config = dict(
    num_hidden_layers=13,
    hidden_size=160,
    num_attention_heads=5,
    num_key_value_heads=1,
    head_dim=32,
    intermediate_size=320,
    vocab_size=8192,
    hidden_act='swiglu',
    norm='rmsnorm',
    norm_place='pre',
    norm_eps=1e-05,
    positions='rope',
    rope_theta=10000.0,
    rope_fraction=1.0,
    qk_norm=False,
    attn_scale=0.177,
    bias='none',
    tie_word_embeddings=False,
    parallel_block=True,
    init='normal',
    init_std_qkv=0.0671,
    init_std_o=0.0132,
    init_std_up=0.0671,
    init_std_down=0.0132,
    optimizer='muon_variant',
    learning_rate=0.00114,
    lr_mult_o=3.0,
    beta1=0.93,
    lr_head=0.00449,
    max_grad_norm=1.0,
    warmup_steps=200,
    schedule='wsd',
    decay_fraction=0.314,
    decay_shape='linear',
    final_lr_fraction=0.02,
    batch_tokens=[8192, 16384, 24576],
    max_seq_len=128,
    doc_mask=False,
    train_tokens=244900000,
    max_steps=16533,
    dataset='wikipedia_en',
)
MLP neurons of a small language model. Each row is named by its layer, matrix (gate and up: input weights) and neuron, and shows model dimensions 0-159. Each number is 500 + 40 x the weight over its row's rms, rounded and kept within 0 to 999. Numbers have three digits each. A neuron's up and down rows have the sign that makes its largest values positive.
After each neuron's rows, "fires on" lists the tokens most often at its 100 highest values on Wikipedia text that the model never trained on.

L6.gate243:512626450498502461578512516543463460446468456440385512493534513460541491555451403536590495460539484521492496493424517499531498455562497498544471542534480465508576510560595439518542505479499550504521498453522534518500511522499512522515502469488575462473512525515486492527486509480525559500550496512496510442500498530419476536457489490599480516518461466486474481557497404536467518453475472498503551525531535487547465533554495451533420492442503495475480568497533560494516415528445479
L6.up243:543550590544554526518498553422433510602446475489503469511490484495569453477542485459499549523489421447462512478493543458529605489503505490485497485524500532556506487500470538502473466576486468566524458478551462466485474517489529488500556488438461484494533466526563483494472602544478517520546577551522584523500518488550486470519502503490580453547527546420489500439549404531462494473516452476504481513511467435457522460504469540475527484484525455520464540474503450474550525521609464
fires on: "==", "===", " ==", " ===", "===="

L2.gate188:455519428452509580462502569503564420558556463532524537567493500524423485482507532515516474499533496492501561452497492558491448474486502497481444550518458520538573468511511551479462449395486518493549506510547572499461518527445492513490542559468523495479486491511480452516465502542489608510491427557517522578437497500542512476463518550490539482451493482548493546514529477521498547472574516428473482545489549532495455461544443500590601549445506464568497530479560521501524513558472524
L2.up188:542466527554499495495509506526542525495485436511449480464488483488450466515474463513541472498525504471549477495587495390476483444623477429442422477542464491458463530520508482491451484450469501492482506541521520507485447479558483528508543441597379531534510554479475560511573432532504476494497494546440476499517430535514481479539519511580486570514436496482410488565585492514489456529508543488543474508575448469467505478491556531502520498515474485443526472488426489428505474512530481
fires on: "′", " in", "ul", " ", "."

L7.gate7:504470530475454569543454505557559547477537469408516618546547471489479505509575560513437535513500476515530506470464475511530576438503475496442521538486491495499602469532493528477543478477438525516506467545439524541472516518497499474473610535517516547457510549515572562514431465493626454517442454435484531481507450469503517440507529533489523469506515497531553455433464506509500478495442475511512489526484506528535497430443475506462495520497456462435496519544517527415525523560449481
L7.up7:483546510550501468525476493518465467530495496469482509559511464437458509495561453497480471522522605499503485516484498541388494499463530524518544497533581497477435473530511499479490508488526453550519478502492545473537476595510525612456602537506499480463475573479457549554453506506496432526511456555574517547446519506414431522491538491570503481451531510518527469434469467490519481549566487481568520540537405557511462481546470490466470487516502417445565504534462501484572518486503447
fires on: " War", " pro", "t", " Division", "g", "c"

L7.gate47:609488441513512571480473532481451538468576497532452434551490504440546446497484517510516504458485450533441492463480580492431446461491502588508494472443490515492490502470573455522507479568493562492514524480470525483494491520551572497566453473459535522551547470491498453480499545488554500496432521448522499483518520491476498470544459526558493503476496500471464464566500571549558460442510543461473494496519519524494501493494479432482549525548517522549487352477535511539496394429570518
L7.up47:520521402467529567471495532506468558510546494465475579500515488441532476479593459535519466465438555493517495498479489418466505536550536474498531464490424474422468513505525475415520471490564399530573551469489490514511462489510531558502511472456497551544403527488574519481469490532507511560525554552525479520497513494461442482466492495485553497458546546499524508559452505428526552492584502453518489557442555472523431451518476482547418509532508516461557482497476498531455559501466446
fires on: "s", "ed", " (", " located", "es", "d"

L2.gate251:483485460551532550515494573578526503516459563454490511509491553547461547471531467487528543608517494506548452444525459517543483511535493471465577530484554481469567443520579539574446559525455477573586507494510486518513483538430544443506462475473446429481492494507502471535454447509553474557498474540499559514462478542490508513543570451501587453489552469492551462436482502530523554425472527482466476533436463577469524576479518459466476455551471517511482484483502542496493452474502536
L2.up251:480451432488541527547489547500555408492523520513433460478539496604486558517475432503519540540485476489510436517516471488478472521468506490512472466426546554515614467555532585559470522529542554525561476486519443439565475468535537479475416489488438553500589478486546510518480474456498509551525503583504522565517532553442478478567497485488562491450443487488514493458516520486408506440515498481460531523444518497492531536532489388477500500520507503500493542471489515470504523563454534
fires on: "\n"

L10.gate247:519518507496503469533546570526565540441511593454511502516484550460502525524518502565516546521485523485563414528526460508495397446561460494518425558501494536423558500504475474504479443542460531531489536523469520476436499533526514547482486552480528518457472474501512420458522494578476431532501500531494465510481528532487491505501543493499525496492471562481482537484536534536459456502511534431608593473463417500515438483560476490501572612488563503503466493483456489580526571516469457
L10.up247:509506496534441507487526449457481520570517484438483493510488415479486472471535496511505534582478532505485506453545522530387461404477502546539513512471523442482490536533566459576427487466465479524473535529520530533544504518456557547588507576495460475414472543472495481473474526478500406560498490493552575493609491492498544551507527531517470446460560515549528480491422456479573446536500504517500440475506502555553522439533451500444488486431443538532491500507523530508506463518509546
fires on: " Division", "5", "4", "3", "6", " War"

L6.gate44:466519484492455490520410536530435535414478467476504506482514506508488597548464500492484484440531449555460515566561476541491507523498530496541556554538480463446530422500505516532475512500480500451412469501554555463446501478436540455531514490462473529453467561456514545512479526538469562544439535489476565535468552499498535502521505565554519518450551511470498515551457487489582553428543438571574538478532486514533508581589515512470501508453527514475576477512500588530544536516517469
L6.up44:519462467522494471559593526436421460534497489499484406526548456525523403526497505539476544496526446579531505488536543548540494486515532481493543499526461500519451496480484508547568498505470432473450485542511560511508575454599461508469479512560458479506442521502516510634528550559537451466547495487563436529471534532481505514537526538505478575522535451488518428523512458469496476440531485519521485450567460497502516465503563488614500536496482528473470525558483513478525468475431506
fires on: "\n", " (", "der", "k", ":", "s"

L5.gate78:547462542585458579495521460442503459497503538456470602540536538509496584496488449527491551455546528497508503502441522454517499586527535437554498453437452493492521560472465514501480515507473492503539536548459555469534538547448443458515472513474473495479484541485495499526459589547504482518480496420475517493523451525502496520544528508489534441489543575559532567440475485451516456533611518523506515480533498548491441484536441440541493506472586512520442478501517570517566517593478466
L5.up78:511520522515479555490493465477437425444497562528513516416551524504497492444502424496472561580528546512470466477511510498497472550550487556561497491536497513563504480517477398499576522485478496538514549579501521452545491427518482482474532485469494461516486522483538524542473517543467502462528481459495404483483476530533535532486465445477537466513424515482549526523444541499485525496506463487519575476464506577479429475590546508524495447465467462476443541493567527382623538520493476
fires on: ":", " of", " reference", " NRHP"

L7.gate180:509468468524545480501421491432492503518569521498536537504545501533527495542542438481543525508543468423408490515474473424515478526502486463488537504505538518541433449509468537492574537477508512535491559502497432540503456565547504458485536567473465506551495523570567395556460560513512539499492483500531554448455445482528553503485488494511555528446617515503536443507509532489502527525434422498573451503475554494571460463542509538596575473530478494485479506453511520487453486451460514
L7.up180:504503463465514502509465495468463471485499504434536534495496528446503523525513465508495452468563515510397474484463515414457516455574515485491420498488485534563496504606461483491513500474528491487549444530519516522445468451470490529598536511502537501485493573490524511477421586541442506504468623467542519525483438481554497461487523530561506431481523505542492543574486529477531531509425451491484456475432514509556455569565500508513440477526535433595538548538461501465496510482442455
fires on: "s", "h", "ir"

L9.gate184:480489499470448504442510567565477542419506491481458544475537550510472497518482489464542551464481521520493576454540506465503515549507533512492486496476468518465434448570471457502563525486488431504478475476482488445454503460496483495466534494322549476477462543405506474522483482515476490479450515423451531464503541494458464530525470516454434554511560493462512594448444510520517530506460535503466430458507558506592461460529538510541465521533500427474485495394467499489532477504547531
L9.up184:510484468502480458433497546525491582498472576496541542535531472534465508496482532511467450517464480399520505492521497504479452427505446467462428534444416560482446550461504540446505489523537510363501516501454549442437474511506530527465485509489447428485506532470481423516537572567534564500438481515495499551436510451538492522514530552529499513528448442536499499529566442483477557533507502521513489462497480500496493506510500576590517607521451505523516472501485465545492473438427468
fires on: ",", "-", " |", ";", ":", " and"

L7.gate302:484504549483500592539537521504486446488446556467549442517501508527488487538625461478549498498555502492469471467583508483508502545471465562519503513415488527461554489454542425469431565515527539479496521526447489518501450533463462432432470463516578520458548486530562469460553480456509493509488462443488458523556496511521532511533435467444580492516548480539492474525484448480542513480536476502567539574399485516547480447497553546541562541488517534540480462434526478520531574506491462
L7.up302:472521474504492504454465484511549462463498538545489446454541453602547520483496442443483550469498528509528504548394522536511506507536522484439478522514483523521558509572470496561450497492518504469439463527482332450472447485450537460583534557464512499481482471449543564526504507439474511539492493494525515524496572581420478526527472516495487510454513466555489560523503475485521496508522500514544484598433442545492507498513516457447425585452535470445428495484497514505533497530482492
fires on: "\n"

L9.gate271:511500537540540490475437525497527427444476468470493507522556549506421497475526478501577433521485415485526458530531483544475468471561495492485484547493451522477415517487482424511449481465523521469547447498450482558437479526518492439516380425499517516455512502496498501519507421456540490545485462513498507547537484546495501557534486507570568453468482402475562496563578479512505540454489559428474467495470536460432428575529492465512522474542480510469502504472425552557528523503459468
L9.up271:522457555487474465572499467536514492553446493456499514516493506448431469509460552565519505482472437591493484511516563513509464486501477518415514543519446529563486451454561519498490528495468534481540530543535482579526491495549566489503519487507544440500504498439533523516541527482458482504445521501473527464462469486523454520496505474589551479472518498593520457517534559596462511415528453499575470552458488465513460480535489611542469399445445500527537473525454481439449467568472462
fires on: "\n", "t", "g", "ton"

L5.gate278:546588499580530510482512520510505424496566499530504456512502483489495420398525434573469387516519466399402471495499522533442478446563492534534517436520508485525532523490491550467556541528567570492458472516419525444481466482528474436505503510525578452490507498482478538431482513502479504545472544514481491489487489528448489467545541492512509509503483505474493494481586502432524458471489557474488456497581468530421514527529516481523562474577572487566507509508487483513491426484506506
L5.up278:568477451547468483496462537503525517522536495447496522501565499547508520577443483470461493499534452495499494459500465533461417449543451517515447485530534431454517476519516525499568440533493504556482557533430517450524451533525474418462514513504500445504503550494499511514506477518560530497559542521551510507560399503488432448450500474460517495538549523431559530480455526442561542512475518549559607494502496565496471539474522489540416561464444493497486458486600565559435495466490530
fires on: "==", "ed"

L5.gate48:492514518517585530497429473462507584511490524454469542520546458494521420500471460479488499447535503432532517519479539469489469532479468443511469513516502477464496477505632462496537574554533535495480530541475457511519531497512513470574482444522516499542532509449571492509476494484529491490470565490532555482546515478434453534512550484529508466497518496443427553614470589549490516550546561526508507530445408477440507429506470437525391532492578502510463462505492502483434546499476527
L5.up48:519435491473496459514526527492526542515519565459572433585469491553506471498482478542535488447525501487506506483561554545424482468499527458498513515461437514411520434432503483481462611451504567523479435514440479405532466485518577534523523556544478433596508458424481492563514492499517543582518492508525445533517531522532493494502499464433569485480497517500470462481501483523503484480519562507465490471464521503441492487576460473576537489515511563545488416493457471528572502490523455
fires on: "ed", "d", "ated", " held", " promoted", " known"

L6.gate203:533566520459418474578454527526505482554481507504489493536501495548499524546460466521546487542469469512539487529491478483566547452496519521537545443470525512480504486485557494488453572495437551531462553494530479524506493466516460435473542497447494508430503521473560623536414587435507492535447547471389524541504475513440407543483474518552507478504552490472610488520561461514472517481468444498522546396458422459521527498498501462522520463482538501488554462508534468509510525492495533
L6.up203:493456543474492549526486521482533487522475517445481454483555501523527535559543468474509471520468440508503507522417481445484529434593527561502569431521500430489404518575473537557495473522537501508515463526587517524512515529547501418489564438581526464468469478452419457427496499526516407555505517474518555517536419487472499467472495484525507495489536529456490502513464462499453515542581542515503492578511518482533517500525476435553559520557525451565486466452559488429485502551520536
fires on: ".", "-", ",", "2", " than"

L6.gate286:505523510522516452454532520458524463501537492518495496502557521480510570491455390431483499414525476493427537551478458569493523455489485506500432414544483455501479437553505516400499481452526465529520487552528524450565518522518513472436413542434465494479551524448479478492527497457463557524480597494473474500454477481533541511520592490538489511487517466465494440430491464506475583532476485497491513499487438560422542462543526540484576530512540452451434550464520484500475444496456469
L6.up286:522463519502515534452460499464495470498524532436512480450496476459540521492479519503483475520465495455516442518502455521574510533498508527480430467522499409493495557506476442524534480575449505506517424542471577484497470537526575591461454505526496414517482534461536501515516562488506557482514550468490520478492477524500502409535476568533419454565498460469498438466415489528574475514475485543491517428561538532469551541569442489504501524579500468496433526466416515470459536587416517
fires on: "s", " and", "er", "f", "ir"

L9.gate228:492480498430500570511480491485475574568446479541589504485570469438504520547520405499433506424567511549516512537539524486432557533487496482398437455493486518571497534517502523489505509466492459498450506526499505468482497563453506541551468566530532524467575603463538489442496493443552454524433524536557459544511457480516457476529511478538513558495456500521478488479530500522475539446458506520539529483420450468594457485508482490476530493529463547435473539493484480440565552481480477
L9.up228:474515587538542426462507557585500480510426430459477555483531540521450463521543439468518526542500513503531555554512521512611488521484492485507480467453504561454584494515396592542478482499497502532415505522460455523513540503427478474459483445486463538542538510540525538478499474495532471526554546566427510494480536489498536541484490476531456460424479516467455453486481524480504488497559504481532505574594464475494475497614504544495468461500476471517475491401507464467527508521495495
fires on: " c", "8", " St", ".", "li", "9"

L2.gate274:478580524532510557490508496545461496523510503517484381551499476484551421410545516472504438458582504552449503428513472570481459406516495512563510539535533496486538504465513487430571539432508480501471484520586546482496494571447537494532568498461557479515475458481536426517466526516414493526511523495483500568456523505506471442476514490493465535519559519595517558516485552447501529519542533475498425446498539511439530507509538522498475540489475523427523502494517416528501566498516487
L2.up274:433564547494487483496504508540495504489467502564514492564430465479466556445515472514445442460562488569517525478551511511501563440509439523554511578530526412412520511479411537393510518472507487456490506520558535501478488494441512514463544519479579495524593465438562538494481537546468486505492469483464527506454499528483538486512565513524502449573455534563480538523526555460554475522510499467456451516488531501512474541509505481433449516427496536438573483478485405508567486544507496
fires on: "\n", " post", " ex"

L6.gate213:549445509567511476481471509446432492476506457501470587550515526505513601471503529534516592539472518491507519458478559499565495495573548421524574515538500516447538545500549495521429541476498494533532549561522411492506495580541559510416498501515469455535508520597515537544498497505425559568473553487468446490428557549512500514500540517516516518462512505540514530531521531482489447476523480533484415430524427504500509545539474485460463511475532456479531530522447509473537529567493429
L6.up213:523567432519491493522531472465420449471567510502522500545536566549520423470477550550557505529504494403496502543441521502470433579508462513487548501461469481508474532442527503484448553511553493530452577551436455509460437549520508476494449481481445443468455542509528528488537507441519505561496505521445477518513448544498549392446523483454577557511476536497427505515479523556505478533558483445495486505440474475461491541455533533505442579542451523532534508488518455557522520531481433
fires on: ",", " a", ":", " of", " an", "prop"

L6.gate282:520586466531512461490517530530537427465471497568566500555539526383544484458515519437550477459451455553432533470506545514496448423521526539502469508508517536482522492498534449512515512484526548545527516479452460454493454519521505483567511524409513539496527510473570467529441482434442502486539501553530492513582457521514497477530513552509584601463459489482507567511485544529548486556527465438523546465546479512527520423537466406502440454505539463467461502495540427464498485464481476
L6.up282:519488517519556582458482542483506509448562537480477448456490506437478478470577473644531482556481577499474509496433489425445514536482489511473446526512505545434487457490436479430549512523450498510506475445506438500487409547461417492457503452511442462546545480487504477476438448512466481546480544530523554521441510533532520479503466450479536516510470531466519430501497543511565458489529503531505512501500468489548515480554457579475500525556510582472518490573500561570568470484459480
fires on: " Mad", "d", "ed", " Mat", " Al", "4"

L6.gate144:557558486530481526565498538522479540576556479497493508480481578497569449527464489508572453453527479511509534495511486488520516486522447483470469468500498433436516535515547460516459468560489538537507462461529491553443500479504556540541522563482463463446507544518524512536476528593547592442442542514525512511554471535447420454471487521519495523469534568497558507453467459538529577453488498400557499489525500518518476469563489505534476485488546486561504459586408484515517374500515480
L6.up144:486501446478530473474538473526512529464531519537501473571512534468490516528495521466430485514555492453536455530453563464518629546543473514492517574514458465403499449461464434523444511485479491481605507528495472446490432452576498453433490455506463469454522504518540489488465476542511509469529538491502453508472422488568456603585480532488527487507414497433478525479529505560459483479486529516504495502590513562515473430533444509472427522511520574441549512477504519489550489491496513
fires on: "==", "===", " ==", " ==="

L5.gate45:543459429493539498498418574486475531504496460482522528466574440519548427519554468460497473482558578539547563556529504478482479501563493463482545510450570538498512508501513503473511488560508488475458559465481514441417413423473510467420529404475497450506495500553523534484500511494508520486516577476447495405437435507471472518515526541444521438573485495540465521521494598505505514469449498501509487495526500506477431496456541468461464536560564544533449503530494460530437516450508507
L5.up45:487565508438440492507456462569505559449506528480493518468534506475542546510511484435478472440538519507500485541424490489545569498572456517532470496471379517467513528511576435504496524516541446524471532546426535441483467493455473480474497465445565513467429493583489497580497460525491502580514498523509468486502419538513458481546533478472488603458525398524481535507547508430516524463465561548549529507545540510486491474477543424517481443450510564501507563554527480523499507510465499
fires on: " medal", " the", "w", " known", " Succeed", "ed"

L6.gate159:540478487514489387419526535511486525502570511487480523558493563435482448476492497511536588528485447527481569565494427498499521497547513507520486491463522546509485544521571490518509449504475514529443480601549507442500508531484529481490467534437419473459513560483530534479472461542515473585411458558432495487533528533462487475525520506499483491502539448464481506532545465529462539408510499497517519492464526492504495519521514531431526525483455527444552484517525566530351523554421497
L6.up159:530503470570465423463439605519473575525491503484485602539512504426395482478432461527514487540459516465459511492554424559548469509541497496526549493454449508468516571471494492525489583440521547510528548509447550507555456522500500542495461545461496389499494529511513489499504529574511506498472461529523533496482505458441476485501529443533502490536478491531422481490497478505483479497554497487498444458449528435576517549535476489419490507547501543503441458532472516470396523469483444
fires on: " in", " of", " at", " near", ")", ","

L2.gate134:507494544456494448499483546520483463528511547516505449502557508540535477535462453530501451522506520489522509569510557575490470487523550528525459474470544560515532481548459454520475497452486496507428524462465542445548529422464548496425537447477508491496581521486545488527541569533475586524462501441465529505460514519420459525498480550512484501510533472453488464468507502419524516497483479521504523463474476458575504434564401510534567529561535432437561480497532529468584533572543610
L2.up134:527447551569532492547495478511513491476536516531461506479508488515568465506561451492545519490486516583459540545442493484453421494537512531490496428577426480480459539494522488510488570441524484585523513399489483484515564454598442495507495493532524523475519525503515464488441423495564493522459517499502544413533490439551525498509474545485519528499485445500595500486540510474456508477453540451483557465533535455513477545445452473493523530589467472429492505433540533517396437523529511
fires on: "-", " &", "."

L7.gate207:496520473475527462480475412518507481517519533490531539544503534505510460526547490522533511418459481495537557478494442473498428494536510510498453511507518510534428549473499517522448543453462516510498542487577440548560536498501538548525458459490500491447522625595513458538584469422437457484460446549499455408520532529545525520480480493481507559473566511492504472489443522451490532467543412528455430404540483479476552467535465465499514554482484393510473482511464504520558488538507453
L7.up207:503470543501531403436482475601526444506499519472500559500608573535569422486471485520488507454477467486488462521482490466526523423499485516451484464482490513458536588485459410486411548576506526490503597519515528461583488502491457463479451459436485485451523535581508501530571480532472434505492405521470466506504520532567515513456485468532525542487542566473513522492441457459483571491553484523517473485500494544467437527546466464562483523513555464477525530476509495491497518522464507
fires on: ",", " in", " of", ":", "eastern", "Representing"

L5.gate168:521490497519494510511498494458468451533503485467517401569553562519490431469511457522546527501534462558495454449500568467498456436562519487535471615494477523517533470559472515490499477472474566510468516524550556470475475544410468424525565465525464492473494574518516458469472515485485498507506549514529409549445490532528508477504481444451495505448535524517485458528528420501474523468470474491530505541431572544459455627487482512470591500529436486428535507477491466522553535458446478
L5.up168:465444528529497417542460602504549529488489458492481511482491476488549466505488525528466522555550426517564500533557519464469494474508510487435451484450527480510532493522526479547449522563534539503554507456578420495527516427492457574473499532480510520493514542497550462502559471536488478457418440527528589540549540567493488471545547570482515411503531492540562502494560481503459484506511528510481519467503530534479488523475438559479415463451478386439512468508540566453480474570512502
fires on: "\n"

L2.gate245:489464429588494514510450450515411498409534471481445469486559468453544447555519494526540513419533431424484492526508538487521519456506498454550541596545508511445459515520514577530463505467491525459486484488442535501453517535449511449491454459493448515469525397426476441520423554539531511518483479442526529451488450518556495495466473509558457483496575508502517539459468518527477455496523506448539566471495526442562437498463477493469506543487464527473524519444553515484529494517416544
L2.up245:512526547525432506546513475511493423500518492451518506576524487448502499458525528561506550487455489543535531495487538463536518432520496570564505564559434522391506445538507524519510423491541487497521448584490519565464547468528600511497457487564525512478486439460498563524466562503484508491535516460522482497497446505545579513488542501488480480555485545446482503504525533460573448459547432482517450474500479536551458528541507487516494425563530481415463488503508541533614519459564510
fires on: " =", "===", "om", " The", " at"

L5.gate41:517507458504518417448475500538460416480440524530510449477514525505455521474518464509453556529487498533476456578485524536510506465545565432454550579515521534425516498495496520558492518483468463501511577550494461487499509536411466497500498524473480451483511481502492564547544593534540452554504537480454511442485438582522522436503545499513525560476476620507491474495534465481472582494530436473423478505445528497530461496503481468545514531457395414498474497523441504504510476523419497
L5.up41:472467432491461520491456440473507385441530511532521472523512496521521510457514497490474507526543497448525437529428479459438497486477527499521468500559579543520478487459502489529497475546478511607599503554514444502469508448535450531491470534460546528529468538554461532484446487615577522541491436572491473497531468509563517504512479487518555431491570555499516496443490563483467467538594503438539534480533492479512492503444450476437538486474516487447531491491436567557523521522461447
fires on: "–", "\n", "s", "0"

L2.gate303:511546524512428535552555538517534501518492480517517566532510479489469572505493406489520414505482510592513482445472555539523444476520460487496507434480492516437552491536527524538487461526469441482564561459506515474525619465539466484476455541553532497453488473473537498515504515521439543484497507446501526544435479395519456471563511577559518545487514451417500503519493490532518512491505522488412491548502550503503444462581499489571503443589456489456493507506480462536566533550508558
L2.up303:551543444444484513531465497530585438403520465486506476482432542487469473430511513514566446503542475430526516564491532462547520510527486468488443552458534438535438494539483485461466491453485534534465435446492457517463500576488447451473517461484541558540567526491477560431541482535535532591531524531474529489493458522549522432477536540529482541394528536541522521493547511528482489518493506523472536522496410452465512433467410486504522508475531441541537493523552559470478436482508509
fires on: ".", ":", ")", " "

L7.gate287:451465499490502455465532483579583509526499466539494554451529525524521520511518513463506543476478523542459564564532452528525470441474508470492614453446503552471446431489543452408565476476530514556498544489495509516452532548558486533511486501378519467420485524536481507545579456483459547494374494473473503465491536553500551548467523558487531559466535501558513497557434496447500551520515529558513477454504479526469422495517526502524487496446521455467548526480522537474539463519519468
L7.up287:474434481530506506527499462461445518505472593481446508470494563431503497468470424522539525517491505543521489467482492541529458487492533532467487527550390527500340482496474456537500509532552533465507514482528499419520430481484560476518438495478447536477473578502497505504509453498582482522514480472443462527520493487590456530537504511558499436510499451479467564438425539486480510517541505435467505483538496521525521467563513443524523544579452525445537451429576471517503536498539536
fires on: " of", " in", " and", ","

L6.gate148:494509480492495426510497538511534476591579510412545520485547501484482513581570461517521495549470494539562538480493534486524570448489513553570516463455481425525517446465529499493566493472484571495477477481478483507454583484469425479452564475557497434457507509562565444503599535471461523511476494397512479513504469535504521512519427531578496536530489524518466440547545513520501496435547603501527505454474489481467504474506503472539527567475493550530448491545529472462458512501435540
L6.up148:592462537513444520431508595480439514468431481510506588505518491514560532461575513492490512454480474521497543576559483467470418446534506583491456442488502516463529528516438509485458455586441542488496431448498527502500477493497515517511507493519482438455469497599487528508548492550456462527501483534485538519403464459442543534564523562455535573515464484509502486497465544519483467548518482433514460451504494537493513549462592513484437491490490508567478458537546525540491546457466512
fires on: ":", "°", "lo"

L5.gate305:563487459487520526543450448487544561457579508414468472476467530548490529532464457492465485497474458480481462517465436541486506532473536489457493526530520501494506570469561508428498491547438515501438581564485509496514427520486510509448452560505455537504590498549492485533481547461545512553441524485526469504448460597470492622504509436463432455464555557546529491486414499460479515459450481513511571533510488502561492498543506563542527512504492534500430529518554542528443518452451502
L5.up305:539531535498467558478481509400504540482573519516442508529508461422501509527460513519492511509411549510461507509589543520487531522557510476491542483442502498422455635480471513532562545472497508537474533506492524552513546533479497500499472464487480437463570527536493390501544524506516505520556453585489487442478497529452467445550472428525481435502476546497389507486413492562472502551482467475479565536483511509486493466554505467468514564553500465518527488489538450497507528587495488
fires on: " by", "ent", " of", "er", " in", "der"

L10.gate127:543499444430492474438500479522454472530487489424633477575544451486598466481470477553450513480531476581440485502521554526488527492516501526439467531563459479538457548488495540492563520528503507606557528500541486542551531453514510422506503521538517515535548525498488505523519454479536446549479518549500552469574502517565523543420476457547522474453508491461467485505526509457440438483470458541520529521487553447472526476548500471506535439541462609519520453491498461513517480529560510
L10.up127:423493597487485495517513499480508528529507464484517559625552528487536581488488496490578501519484457498432454546478516517477464470479527492564490452480531483470458425565496584473437522520509400462505485496585537518471519493473492503483522552499548513425467537484437490492555481441480463549507544475504477513475519469551503549482437465442467486542480490488508416478449546550508456552567443486548482515420504494499570500560459421507462547506481523409511516453535449494527487484480491
fires on: ",", "8", "9", " S"

L6.gate313:523497556518479461465557489471524540491512458519445545503507548495567558481521475453480452511452498501518535512485495527518518457568453487454503433495589512540556544577493465496490520487506490478490455460452500500483536531508509515457500528462495538499447496489458469500476509520550522579479556565421613506484420572554430517515469485445544468492470567513575539426490473545491498507504492438540544507584573473488449504550505547541489457540478497580516540519570505560535533502408581
L6.up313:545530543456473537482461551449517495465537545490451479504577535464497446452540526538482534508487520442520519508525523438514577512543502514440525471630471536492505521487507447479531526502513469515531497535488460508511401447525520540513511518539459494520575534514500515469545520496481544412475534554509429442519444496513490451570496543500575516426433506588519469494497487462585487494499540462528536532537583547493430439463518509501449428523516504582479430502544521517466575537529476
fires on: "===", "\"", "ent", "st", "==", "ry"

L5.gate22:570479507482531473498491538540497469469524454482517440569474530525520523448483509422528533582560472562515455572533482453436479460527487509445412494503534563499563526504550557480455465462496519522588528461555544504426485510472457455522554473534511517495561524455478471465501483475497548527523596478575507514448499540500465528506461539493505501513501541504504455558479505542588514478518471538543532530528589554507470599493495546432491403537512455466533512568483492506410506528499511
L5.up22:449551508473500462458511472520517452497520506525517428476543492529546454510489459480577567442496501506513480508539540503437529487510545519534518462568545497509525433423522530531468487542517548505488444513497494496483514457510409484544555489507513524544546454512590507531494411562481476450539472520501514540441518514462530450559447492552498496506518436469496482527433564493437410522540524469460443498507594510485486546549496455418649542491558511516495532495503502462465555531462438
fires on: "-", "\n"

L10.gate310:562555442529495534462488594538523583436416478552461526540446584485428498497524460491511496440572498396496541537570533485539466544544486558553529474527467498465520517505538520454565498456493517521500534521413490401462494471544584447513463498522520488453474471500599471540476480547558501500434494491461549523498528549509438514538549524517517549455479488522519486525516405539508504410504505494506496510484529481506507506495501493514503542406508514541512477508533536486520558556514488
L10.up310:503527537512448479550606570473515552476453558550466537503546498505508462520575471517474482511568439518454547472539485505505492483511566532528461490481403454518455474484545515504480513499519500442468513484543567481580455500521536503439516480452412560475523439455546515503466485556393482488482523524496497536512494542540503460496486539490464513487512476546492444476502508522591401471496470514503465522476554561492437501464509500432506460444591544476501511557454425484467506573500421
fires on: " |", "s", " can", "\n", " may"

L5.gate303:544509507495469495445579497423431511522455545453438388521492560475523499467445433466531502485545532510537460490532501457533434540577556536502475489445496473470478507448475504474572458500494544453551491516562507439499507537460564457482451489557504554524541479560460527501496480538525457549533521438484399507514483465580502463491448480483524496482526485558524478437450526538512465467477482515489514535410466550510520454482532592594504442553513451499456450470490453502513481514456460
L5.up303:518563473491538549492517525516600465444518513481534486529559497479472485415521426428513460543511439547483491486513467436512496618542526502559487564576464469574533522565541436542501467506462574519486469511474479473482451516513495471469620484413510532505485482530437523482488500511520531553497537532477503464543470513454493497504445542445449548542538449591528485475405488441443479498495577518513516506502555492475481536446512482506486491450538451505505528505553513450478478444480467
fires on: "\n", " career", " record", " Built", " English"

L5.gate9:461473506491471510521488523519479526491475469423582452528536503523448444542537495526464476476456581508510522578468503548493464479504525512608495505395486524453453490463518478590470523516469465471564451522484497562466509536519473493484491543511482472435549491497495579526567565483438457529434445458473572455482487495490542508506425475490545454470567554540580391415540491502504451505565448472532465394505488507542551508521475513499525497473480510513469541519508477467441488506503520
L5.up9:509470471543514470479541408457459458510492427458538514491480531528527510503561582497525429441459449484477516487488518501514512597466481537489498521530481473459437481484484499448575506542504443541479480459501508479530465483516455483541519515475469449473476408525511465465572546524519544534469458574477458450551521473513541508527545522556534591515596459503481508525529472414481508543555425511444431435532521531485471455609544563511505506519485505525442525454557489446449501527557503
fires on: "–", "°", "'", ":"